MLP neurons of a small language model. Each row is named by its layer, matrix (up: input weights) and neuron, and shows model dimensions 256-383. Each number is 128 + 32 x the weight over its row's rms, rounded and kept within 0 to 255. Numbers have three digits each.
A block is one neuron, or neurons of one layer that tend to fire together. After each block is what it responds to, as a language model described it from the Wikipedia text at the highest values.

L4.up61:133158091149151137120150133090082104162138120061134104157171126099078116091095074077101137163178121143120113127139134159145113130119111125131147089126114203156097116177153104163138094160050167135163140151127138131112189109098170091141160130139143145127130130118146127051146052064106138113152071141132157093099093142058121108107103152117115089138141146120122099100112128093090175109144
L4.up267:140147119158104158135101096142119112143128157077142134155119123127102132130160110116114139178160140116100121157117080127104102121096123124113143090134120106115077152156123099088139052123091148106151116137094138186111108132087120140100129118105135179127178111174123116071142130033103168101125053199158176102132133142071092109151152140136169095080155161132169102108137100118115161141126
L4.up1230:170165109122146146145169130109041167163127108113137127128192154101129196155091136069110112159153125101122057098127129139152105114114145120080180085138073140171076152115164123147154102179123123117109102135127130167139124123132109132113178168154151134100147161101110136109132041062122118111149071101199093124113101157096090162170141154135138147103125140061085107108150087139187118114155
L4.up1391:170181149042094138099162122109077198130105139045124072163126155125081090079130147119047175117123139171112138193154104110121126105163161109107179129154065127103087142156118130166121130121128151115117118144162096172155119108091102103123120103132151155141114179096127115107157092079085201092143023174159111090092091124072112154139112191142090078093087147096130116136079114112135144153090
Responds to: Word-initial content pieces

L4.up226:137153136141120100125078117093131105104093098110126090144120130122100116146093115158086047108116097088129111152158191109157131102107076128108143177133129095116153150150134163185124110083170141038150138170122085183170089105144065169158161093158080128130155114136131111161124154103158170057132040096142153078153176118097110087160158114134099165117139138121117168099133144106093197139180
L4.up343:159132149116150122102134084146110136097143141096176165137093107115110115172106114147063078136135131118180061176162137156138121120162118141142107109135096055159157152116055190135135087091126172164155131118095088182144086126169130086141176088139149156135169119106133142137130052019111129084125078123085134111127111099132057099174141158111151148120158139070111124122138153108103128108144
L4.up1280:158123200125104146113140111132140135138090138158124129117162182165135138119189150154151069076083110121151093141113160139175169101130137168113173135103138104144194146177049156147146121097190117070196133167129131151152069104180094173165097153170153118143144094104144129167104161135110127101131111033173174061068168097062147064149138116135126132158148097111134095131107167063069177133148
L4.up1470:103130133118096140110137105075086109093092141133137121134114125137128101140120136157111086153120129108150084192162126132170111123151140140113063173153125067133143139135109143124118100089120117113160195194150112164124088107153139144201168147128139113141166092080158082135099072111175094125098097091130203079063205137086125113130099177089127217103173103116131094172167158109103111178093
Responds to: Section and block boundaries

L2.up137:123132117110068127093115124153080108142125160140109177164113158132072156131160150123112118136091111087167120164119128142127128103140133133089110152130125112112122149157084144150150102122115165106074184134077116100117143117186120191138126126154089090158142148121067072171165072102127198053157088104142176110128133169116071114164176188089130165126165108107126117144169138056091131079207
L2.up201:176110190123114120101141103160114128191087131154127133104082135116128141159134139126150115100107091116141118129148158131145096089108098156048153143098111113075100093162143134133128115123110109099101118101123104137177119137128114196111099136204176096177192118143111099122142109155148094090189105100165163110121182155076123067140136114109100143154145124101094155168120138116134201142153
L2.up239:063158086160107094086120118105180073155139072101062125214111144163093112146188097072090110151089190098129101147074163136130180102133147105107091171126118115162124147152130126135134137076102234083142137134126093149105083135170102140131096132143091134101122124119096095125080114092156137128135153107162154073149134140154097118171142079166140183153182126121161127132184105072120196102151
L2.up534:161164126099095140150152091159067154162125175079097137157178163135037085101187101104100103134109151117188124130130124186125086049146129173189152173121121117172133057157086137096098114150111115091108123162136100132184102132146136092118171124150102110158158128102061103122144101130180122135197090113165162160139149119114165118091140141119137143121191103096161132116128091111160168067160
L2.up838:152140183169088124122125133128145134134093171152082148157119156193086167122100121179104076107047151116151100170131160142134095041178086110097119146127098103172152114151107167181071115103085178105105117063105164148154052107147115151179093142134061128163147104136122068171124135112179116139135125099133089103129145092148093177145163188182163152120151126101142135090103135071137185077112
L2.up888:160146120111107122184117157127094118083125096076145102129163117143159177133174102143104160121119080107103173144097120168135097102126092137070143091100127155070082127158133100133120121083117050169113052101089053155122120064111128089103122171107133143067143104092153088107072131153149124148145079135102133132141158067147145142166109098104144102100124139115078100081140152137135119136128
L2.up1309:106123084130094184153073029095083104135111123156089191176159179159091142126147145131108115164113089072104102147175186157180115115154154124028132121139121090180132109096130133132132075076117147129139172149064100148096104135118141160132198147095122119175115157111127054127079148122101115086154123118116128110128138088111114139187162123156116140116153101143086147143116165120103159121079
L2.up1496:091147135112120126156172007090081155145083156106150117140091158167120128108159110136067094115123120110171109141143112122089093116183112168139091142101141118166151119167048117163119110118152119118130131123154060130164073106129141177174173148137145119193171149138140076088133076102149108064168091108104118118103085064101130098151130199102108109080168144119081105105153182065115161136145
Responds to: Wiki section heading markers

L2.up169:153151180115168126204179107102148105131086126133095087197147105153109121122162073122075159134176172165090075132145137147197103135132141111156131092124105091141118077121103094088124140179144123137159129134137144165134099206158116105131123130070115112165188154151155077086134171157081116124117123064089116161077146116063140131147103117164122084165111190110144113107120072127170099148164
L2.up580:159105154070154111135141132150096088116123093087154109100146161114194149148126129130163068062115093149156164096122157170185134167116122164130134140177119159080128152179156141173139138150138147140091149109109157095156126168150139162130113085130149147094188148141143119089112136118135166103113112138109191117069207100109083107090158096126139197137173134092111151138128159144096151127149
L2.up616:069163163170113184123141151141130132143157103120154118200096142106130097159083130138104123139162167177097138111024127138133114093093095125179164122113148130166083111131085150163139129179127177097113141121129104136132143128147088073122147110126131116023113084165160097119089094169126176170079069131095164111140092125092056169067147154149164177086149139143175147145136127046110130133139
L2.up883:151061137156157094161148161123150132103128147153174083015087158067229095160130125117168137090168032175107118086132100096158126218097126160116149129147161125000158185101125105114133113134129083145136117154143158095128141171116098139125069074145106112167129111135142160106100175142137106132134126077147150130111185152153114105120119131140109088071120074173112151113110093200114087125153
L2.up1134:090140071173095106165175131083093131145120132123158209145142178148139121121140108123181120168082163102135108112091140134132141146134064152148135130138141144129110124150060084195117125161073126121060117176110139124132089171126101085112113108111092125144125178107129086137066164143106121071080075120048123127129225121107143129105132101100120130149155192157129180130137148164100130177178
L2.up1164:107141093078186186136164139100043146144130157092140121112157146097133089108157153171091107106087100118151170116121089187080159114159150154107094077144136119173146094176117162108133153110140114112112146163086162171142130162118101158198114138115155146163151166136156148132139124139139137131152154074149126134142165101159233156075056172082130112043123115136109114098134181091119105127192
L2.up1330:192116111146149161141111112170095137117137145131092089071167172162128138147137127160140147074122055119127169096146195124118129164114155148098145155089130119129102040134153154156113127133120091102085080155145181152112142174131064134148125135189109104146106131122110113103095103113160132096139127149100144095118151112155139104118055192138069123078097125174151151187109136110183090156133
L2.up1447:131113154105144167132148131058156130136124124109134191060111189141156101163137116092149115136116155086116161126122121182160114141101104198137075149116094102120158116157119121072118106096163120139110113056157098159143137163124112130128174029168082106083147130145092191070108113155143058113150142074115150074096195119121145113127113064125114119134132103150120077094085121123093090161080
Responds to: Word stems before suffixes

L10.up1137:112195123150131144091079184172092182174106089092125112193107140153116096099077116134127111178135159071105113123117152155155148074140082113110129164169138150137078175141057131178107131183105199118121194096043107161136102087128111165164125137123092093132152159148184174155133130066151122117122126198159139108113076124149131159175184144091182149146151127071151114116055161109120146178135
L10.up1441:124065090110144127108149148189147058153113122102146154160080125133106142205099130145136076115111105099178067152137112196143124150187176108113079062165129137106130159103106179102107107087098166047088067171068095125119121115116131185102186166150119174070147104162114138119157098093131124117207157052149150108118115152130124133134117098141105150077196154186133102158153087120126159144139
Responds to: Paragraph and section boundaries

L4.up434:122090157120094127131138128067151128107058112079104113139164116106146122171184122183100086078096141084093061120126116141120133128105064139118194147116139175080154121154147149151088146130118160114158125123187154111124110139124091132155132134111101119142095205132071142096171136121122145156146124078057158147159255138132142138130106126051133170150109111135105122135138183119137148105079
L4.up647:126141151130118123146162113148088161164092128123115133113104041111162113165143140187117113074119134102125099184099138118169171137121097104119137145066081115110090146111136190167144156127127201125103144137126157131173067112120043113139114114108128144126181173116172146152083147113182134189134124171118172188141156115104132131189171105094113077151124121153191160137097149094179110148088
L4.up739:226225079090088126166103131172120168195079173158117163123135094119144136151116148171147162105083103141172124184129129168111132128127156165131210128082131100112130078113126172181156155138155149161077114141121134142143145146132128105091114139092165130112074127147182148068098125169130167140127148081096181141154110137113173183138152108098079200146108078080107141127122116162122137139073
L4.up983:128110158114140125124158092104156159082126131163117131127153088136152117144105135112078118103070123131136070150149117126137161141116116116097204155062131157153131119148134184174116103149133149126169093136156111077137061117181092077159141066141155074159178141186154121145102121134166159125144098085122185160124117092062161100131167152137145194157129128112091131141082197118112145136120
Responds to: Sports text word fragments

L2.up172:096141065085054121213127163096162117167110156116076218131116188125101191094177103175160168141104121106073086139146118166125166129104165158138167116119152092070121153156076119141130148119101176116142086117130101139145081118125174163161128121149124153127081091130131077132155135086088196129131135129127130104156091149135089131117119100120152152028103103109166087119149079149146083108135
L2.up489:136146087140110084173118125174137118123190136081148088162166160101196130120147122174088133086123156107061126126182096100092131186137132106102148114137145187144130151161104137168107135155043103126090109108156132079117217054105144138114218084134126156100111110145164120092112125150147240135148133139144160135164122145116107217039101146141160100095170148148132142109104148106179136120187
L2.up670:131134130123159101164125191076123180129193166113086092106151149105121099138155144110127134056121114119115112108107111131090076110152118113137165141125161104136081118137134166064161153127121107138218215152192122203116133131097093100099128174143132130132144116102120166097113114124141132109103127104174133125102103180172160075109134141165140119125070061115134134130119143120141112136059
L2.up812:141177088085072078106131164150097097154086089125180150118192174195143166075099076070138104171135159093158206141125120112121143073132103164097136079154112155205137104088136106131141137136076123135087078126086100082114161109113083144127118170066164114128101115102104108140182117141108153087146171162109117157077130149084123128095090096083118122068129171157182132099129162127047204108157
L2.up829:105146150083120119151053150140156105143139185131146087145155103092110129109107123086104078152131132148173035186112055124137088120140139102151111124142122148153067146107128119127135111108092075102106148114154080129092172129111162098112148087141159147141099132139116153092137155114147159098113146108116117076155101207151118158138106137096135145129169083105179146162161123093134176088124
L2.up1029:151096151054144086107130130175120111180188165085112120120117179155129137160115067129142083134060096091153121151110166144143114176150163189112118147121168118112106182142119157198148142120183152080098124103039167138107171181139096145148119129137128154129139144099141127123142165081157227083158097160121156092126146124137109082124099089137163194150177096130140151115151157119084155115147
L2.up1104:080143111078109112097072181099139142125125140159106135149155131129114201178124123133092000185139142127113117167153156188125138077165064176079138089144103171129123190116144130135073162144094135111118138080127098170110168167175168052127146100108051124064153173061118061108100165051107162143136088146090106143104081128110076081069139111142158099048152093126139134150136123099148106120095
L2.up1287:093097173140122174116107166165144150140121174118121099131166099168075144149136145098083095167116120147129167164175099165151181173123160122117083061155166149105138140111130117151101208188076183129125136102102150169142154124144141122173143107069070154115116115094124070093115102118062132146156114080084098179164095148101084097113106089150154104119146109130128129127169104157124177107155
Responds to: Guitar in music contexts

L10.up318:103133094094142123148134159141084168189142080063155071163128134128063156147143102173118109127157113108079108097136106190111098103096103167092133093129088153133100113138135096101095178128077105133126113087106125145135097129115119116086121111207155130152141120146122098156124119057137143150138105131186111088042091173115125074109124087145121102072108154134185139168110143086091174140094
L10.up931:083133105116129144131084094118105117147111144105159149148150070138086110167136077199128142148109129111079151075083122166073112116117196136104143079100114110149104127106038095126174122180183085108096112085172172178140116127128148130143107135152181162153132156160102139101119098060118123121118084132171107037081084157158122056162138104165152112145101143156206087096177139101168180132145
Responds to: Field-name word stems

L4.up57:159194155099151106119151167059081108178219141131114113155097147157114097131187167071122088110160115141169115151137053161111111111186165150143143166145170140128108105102087131119090120137166063133106118081221066156095200114127142144159102118116143109154148165106104100132087087172097155114120130153154139142117064195112136094114112162243111090155097126129136121187097128099161109053117
L4.up251:141192154125130086101161102129092084091158101170157150106181194133114212149177128124079111139153130098117157119146081141065118120151135155158123107132084177088128087102127144127149107141158107117084146057105108120134135068113054172165107111125096154177173167148112108142144073122142168078129131147123109186110064129164129088170140100172149094136137183144110154129084143128180162103115
L4.up389:162126134106115157102149156108091175113123184131147104134129153111132163132110111156078084084102126120123153116130033116142093118090149088109161109115119142129125089170157199150128131087077114134105122058158112117144185124099127134182083117169077143119126144096128111155053075136105222086143116176164206144148109129055163129039124137131144102126093140116149220126100117114112101143124
L4.up1161:161140112135141122130094140129121173118135181077145131134122191098119158111161114130057091050109085108140178148129084143115103135111142098127138180092126170120160133174144162231140081131149131154106128113148143165121173135099143119155132101101119106126140120117114151134063065099114165028170084147124187125093083096126105098081142135160148100121143142129111155100096143115150107150096
Responds to: Family and life-event words

L4.up230:177073136130152108113136149182191117164105156119091122129103104126144100189155062161169139139139119129110140135167159155126117172192152163099032116106109146119148127120098100081139083136137150112128087050114137131165135130174151166075133110127144111126132109150145125116111151143109113131111128118071122037123131095137155119091115145121109140170141108133190107180115125146052190138163
L4.up425:211128165128164141144142112178142090145154112142119149113209136133157123140189141151138130072090163124131120139129164127195149156090106159130188133099096142084164148101119162125098143149159145121199058100120182100148140149137102107126153136102123197150144145156152109096120173136096235074194195164070099113157097094148090139158171093141120104146105124110173111128130137125113207085155
L4.up615:129103167100128158151082127128167137205109147136137136126098130129173124145190073133119135058083160130097056123164160089093140135134122167155124134129095143131143106110111134121072122118123148079074162099102144045139145134158125161171143121124113159124120148177178126149106124139106179133132114107095184139127232108141192131185136148041067120133107094071152152124114156126115165066067
L4.up1098:127081131152145087109129169181160096108114164106087149122127125159146091156143101119125110094147149125138161107142174139167104130164120170124047142112157142141160090129061114164110135119170158134138113066113121136163116149149114158133112140133088095150158120139179082094144122100104077138116144107072167102093182102126129115140130143119128166129167097082148140155124190126096135059191
Responds to: Biography section tokens

L2.up194:114129142120100159138101158133096139157134114156114091140130088170058122124125117094145126155173194087134188124088140127147167126120068115084151089109112174075094173129129169135144146146120139105130164187133146122146125169102115109160184152172078125045125142149197144087101064183115131162154121134084130123145135129075130214145147122135133134140103111143143139212121173104119126145110
L2.up278:115138125194097102134107128133155131129103121187123134142133050156125158141077107178124115148172232130129092142146181143158141102122125127114087097125121150151128151129172158153131207030135152120108134123159085126140123129130147117100124090146129124163130142124177116131118110187187128105122113127104145127149150128117063161083181100126141076155121148167192102146149048122158080192168
L2.up548:135080141121148112111107206058165123164087113118124150141138139194143097153102070114106162140209132103145121136090107178126131158105131131134124080140098075206112101127161121154147184106089126102138108120151169109151134194112124212125139187086124160164187123182107160135091130127123109174107157190124125084126162134153122235123136128145140152128143148147217160143163111094166157147162
L2.up981:144139137172146109142199167124092114156105191146137161134145132131112152091108114135147134153145103120166099076086098118107146082153108132106117095121104111111108111169080145145124157113127156185076100117124183189130122129108131126086158119134143198199134146142191161102100137094114138164134130203152183115127078107147112189085131133145153135080163121117143161105127072102131171153182
L2.up1028:140176093073136130100089141141080115104131111167122166100163077177065095147160124171134134138132185126133095122166077106101136058117108074142141127114121113171142169129085138109148159079139099090194122157056155121113103147119161124125152113153133143137158121187128101085122131131106138085174147110176133152179176142115135144140219074160139108099080167074159169107105076139102170093163
L2.up1084:093111120121101094105134078103128119138117117157107155159120109139155201151184113152160107144135167122095059178199170140136101154111111136115140102129101155098111192106150153141128163116111166134116146091127108163129137093091150110101144108157148159104140158188170060133080158118127162165132107138127154158212126136113093139101151078089149115128146152204203135184159068122167126137108
L2.up1407:104090206103151118106115156126077134147094151165118166195124158118122114085128104108064074138147135085107102131162151121033123075134117153109121134118135129175113081120082128132144162101094135141127134091087065092127109134147209148141116109119114110141167142178128126194098152146134103155135147148125159119108085121122145137110190055113076097117128194169147133110166148106098149138173
L2.up1427:171180109107131136116157144035092071138139165157166170186175130146098233144120144103122120146148147093126170112158150137182113154133151109109151067128166149121157151129113196145102177050128141140120155119141142164126142122109129116153089133105169150166098106075195159229107153155081108136136079180064124120142181142121100172161151072090100082158106144159206186170146108079130088167123
Responds to: Word-initial stem fragments

L2.up315:074133174090130090149184127094118155133138153089123155166123106138086104063125146192109171116119116141151176084100123111090061157162080164096146132103177101085130157193177126145153125134136132108043109147156112166151106103108147145144130115176188139116163124077200142100111146177116096150088114118116117192084122172139151073088196097118068145069157141131145147105135163117162139157140
L2.up376:104144130109123160131088118101060194147175111123132164114156123107162123081134081110113139135094031170098133100179151106049060143169241117111090070092140126136130133150158067124156126123101075160158147095122149143127087135178120168147120150120160219169143128075122070108113130123102118117116119123128099179063103101144168095120138176110066056118165109177095097083159113192159116128153
L2.up575:165176142126140100100119163158063158119113199110086149113150085177164148114131136093105063098103107126150071137122131122129125190146063193087078119122160110123109129183147177147104145146153139118171107122155125161170088160151051183160162161164112148172116149146173133136136094135135121144061085151153125166073246126087095122150116151140077138075138105133137086112166142127096172151129
L2.up745:116175103196079149150158181127121132128116153137146169143188132102081124148092116124168107130130112112195153139131118152118097116191073167100108101158079132153171078152136121070131095128122101149140118107088147091129137160108144115095104076095179099146105126087179162143155123114069154138137152098068089122148122108157154124197128179152117120129117170129124111124168149153142074134116
L2.up1005:149127112145152120125138045051099166105107180148129129095126107055105133107098097126154120153123097063163102133184108147113155186133166118127159172129153184145200088085129133126143133067136119118126121089157046108128156133104105154128137123089154145106135164134140148108102068102134131077157121184126135167133079094176107072056091102105143101159127099130075139146171164158109122148128
L2.up1184:183156117203114149095154115208112139139152150130061137118111122163104123138179106114115026176131132163152184131142187113077169124178072088109063126161135100147164053125122147222132175139167186074136148147117133182102140131129072149150178056087132122186137107080170149148111096087161152141132124135138121132101104144143131081185093175170138093130188143121136141149107085159166129144108
L2.up1310:140139175135120135119199131153167155059087166133120107128157062114165120115076110080054135129136150118106089179135199182111124133128110151113114132133074113163120135173140128138149157126138128099194143108102133159159124143163131133056136109083106154202164142065093170115078167150156079116078047019160163193131100100116118165087131111132139113110101144127107080113141143076136191182159
L2.up1414:133130170165160143094122135141065139177149139101150183137125112100119129124173090086138095108082149119155183168131113101104143082160199180145163125110110168083073085106116110175145055153172147091113136144104143133124097153092101110111175104141128131130158145084148074162111039117159162150141111161175133152102111101146175116139160130145189089128174107113117065095110125082156137103111
Responds to: Month names in dates

L2.up16:129147146129135180100121098101128170161133144046088117108165109109098110115109090168083112123117110103134142148121153141116161149119182164097143106094105105144094150145156186128145186116167153076154139133149147160112144113112147171133120180134168132144106119123101130188131080093157166129160060114167095172106112142091140063112171158104114054127150051115160125138102083130098148135088
L2.up417:131149152079157142118131143107166075124175160101132098085123177121203151136157255120114104066127052143115155122096116112164140149148160157140122126124141137092160106162110113132119159136158188118122135098181131169207048133183085097152117117103139169141126131056166120102131127118133146097104128106115136076102099109145146054150111128175160173108158126074128068080082181133137183114123
L2.up582:114185138124159130091120104089178175117155133093158124127139111122128101127114119132128085126162137102162085144096089104161113110156124144110088030127139126117083172112126121188112140174128156154111103172132171137135124125120131126147213101129064139094138131095117152148129105132153153188117085160164125083054125161112150085130052143125127145123143108108103142122124086104080060099083
L2.up587:125087125106122106085146043121160142140130092143155171090145151163128175164158105123123096180154127141130086115182123114155185113230139182105090115123078112157082134138155084126147160119152148146155119134135156135184092141098160160109096099122124145144140151070120090144147105096109175133131118111150109162103118143117119115166102074181094102154128084093149150139111049162111134147154
L2.up666:078204108110123199145140151138127113154115132076124168161166138193124141077090080106133117163156198089145109153117043106151137043100135160164129114119127103175121115135144105129063108134115153119102140122124111105125116128133128172165183087117062126072082152151130082177128098143104172136163042183157124098110151124112118154124145072056133106129185156119176140125133117001065166148175
L2.up1059:084110126121124125135107150089196112106115113100177120148133165153109150134128111109145123162166151101110122119147120145163118102072078162114156080127060151177116112195128073166181137102136142152092144152177069095157131082146180097129166144065158170105133067108110145105154121119176123045086047127117090091116134132090044105030120067106159137104126133151136111102107126078152132132109
L2.up1200:148145154120131139139152114158137112155168143086092098106149179134205116093128098126126039110145116101127122111099173116182158110116127177140078092116160137159141179148123102165138138108161124094094224054116116149149130125104144109122130107103169137150175123109155146144088123086190163123079138114105153070024139125121127058115147135118179158107173157152114113107113142136126164158149
L2.up1376:081099062125150175160166144084079110090114091162117080140134109214048116118111111140139173178177134125166106151088141096137113150144153086183172130106080123193093064140135124128129124139124182101137081167102175146161130131145109106152155092070127101118135056128093115110139083162149138147122155125134087115102119120096113171091101075180126081064160166146108191136149132134145128155166
Responds to: Birth and family nouns

L4.up27:245159138136145127142094154101166149173171150084166184129125134103132133150125068118112079091153129073136054109128089130137091086114178161164136099149181149176146059111100119193127087129055119099058197096170104190118177190106147107149165130062094206120115133083118107143080099089152163153091091149159155104108115163162160099150102144167144132073145134167110080095155099140194163160106
L4.up727:137246111112179137150142094130091136098098169126123233156106151119097147144157108111134166147154135126150163114173127090055112132126120124108120165153162142168108166139112093055142130105157075217144125129079138147100127153115143134122126077094114122109129130121184115135114087078087088106121135166191160083114105108086061134141101181123100120110134145131142126093135098121098140111121
L4.up1021:199212066131171123122147143143115193131146135065132147153112144100130094123130075087064068093173120102220099130130099162094085130128119193135136074144161152143172088118135124180158092132059101088083162096106121177118152156108119137105131107099138141139176131108098159157061077119120098145073053128148185164131151120115169120120127158195151151091144160135080140110122113136128158120077
L4.up1091:131173187144126126133129098151116116101148129114137151141133178156085100154102124147146167107158114130190087186107142166138066091184128100131129103170091083130168082045085149157080124130055150139062177126054110190118168178074134161072175142128138155128187098095140115177133086116108119113107102169148104127092067177085167143088123170146148164110128194125119156121165149161129127134154
Responds to: Month names in dates

L10.up124:100197159164131151138124135138131104170118107137159130155175159157134166139081152148114109105115141116098077125161131212159118141178149130128137106117082077160174183075123114062128128155159157130140103145134097178161130136091133102141120069117142162140119118197110144131166134140059173127111135104126060081119052128177081126125163096124101113082160190137113135111144167121139174133135
L10.up808:144171130143112165148143083188107059120118122100125170162131100170158170168145109120095106134159170145203147179192155127134098155182128086155143115169133073098108151155148077111152131109127151135167129123064155153131145121144131118179109096123133150183133091122112092115148047154061166154092116111106105089133173136097116129122107188117122139172156174138139116124134149114109175083154
Responds to: Date-opening tokens

L10.up433:174213162107149119133173145024144071143107192103144166126212221170135167094107154111090072126101149146127136143104112082159161111148136157154135158107101124159108112126134106133081159115127129158102107060083102164122087133161088106164136080061109161160164152176120077052111161073182156084138131131095121098098099118128075086118103125169095105146115138144207063130122099121098197095137
L10.up1297:130186132121129131135130169107128178120096145096103194141155083168147118140108126084080089130079145121109096143159133152121129133162122189184116127123083102142084104151163163151164099132081097136127125124122094127151117120110169097149135109074158137169079166153113143098106126052162152140154088099036142129120101147148000082135118145119146114101171102138139087114133112160111153145101
Responds to: Units after numbers

L10.up409:149181141142117106089083203181148152162089108151085122109082161133137113114198152129122079116132121142153156119128136199151191115177065148173078132126135133130111133145129175152129059179163151117071120139096171175133076190169086138090144105129109100192120159142090145131127091097142183132163155155057131096098085076139148153120182156165128088109152135105164123095113125122174109141135
L10.up795:156157170106119102095115186137136152127105123094114113115138131110113143092090155119146111127162115095121168130143192142198138131117103178136115080106138173089094108152142179141088125199133176140147169132103130181151085121109113136137116107138081081136181142133125158127086128082101142097111081141146147108102059126080123163143199159124152118094121101059136075092126126154144156138065
Responds to: Early pieces of split words

L10.up307:174191137089137110149182102123128125119100122121171158102138163159141143103165108153130107105086135121165149118177112155124162142136133132078182121107098115157153148172149146146165041175132170072074091156171112145113140145132131196130157138164164165191138183134186179127113164152066129073141094087136172121137153122096104144093105179168092059076091141133077196157105126134117151128146
L10.up1533:184190141144091128152144144130136127162106125095161122131160152109146128189203137130115060150118132158178223121131119133129185127132120084122164150134124149133124137177126133127098091160108111102101086129116139105162133140135152162148153042139185126165114141150150093094112143113110184068145117109093185106114146136077043171068067179150084048088149137097135196162055134113142148097134
Responds to: Verb stems after subjects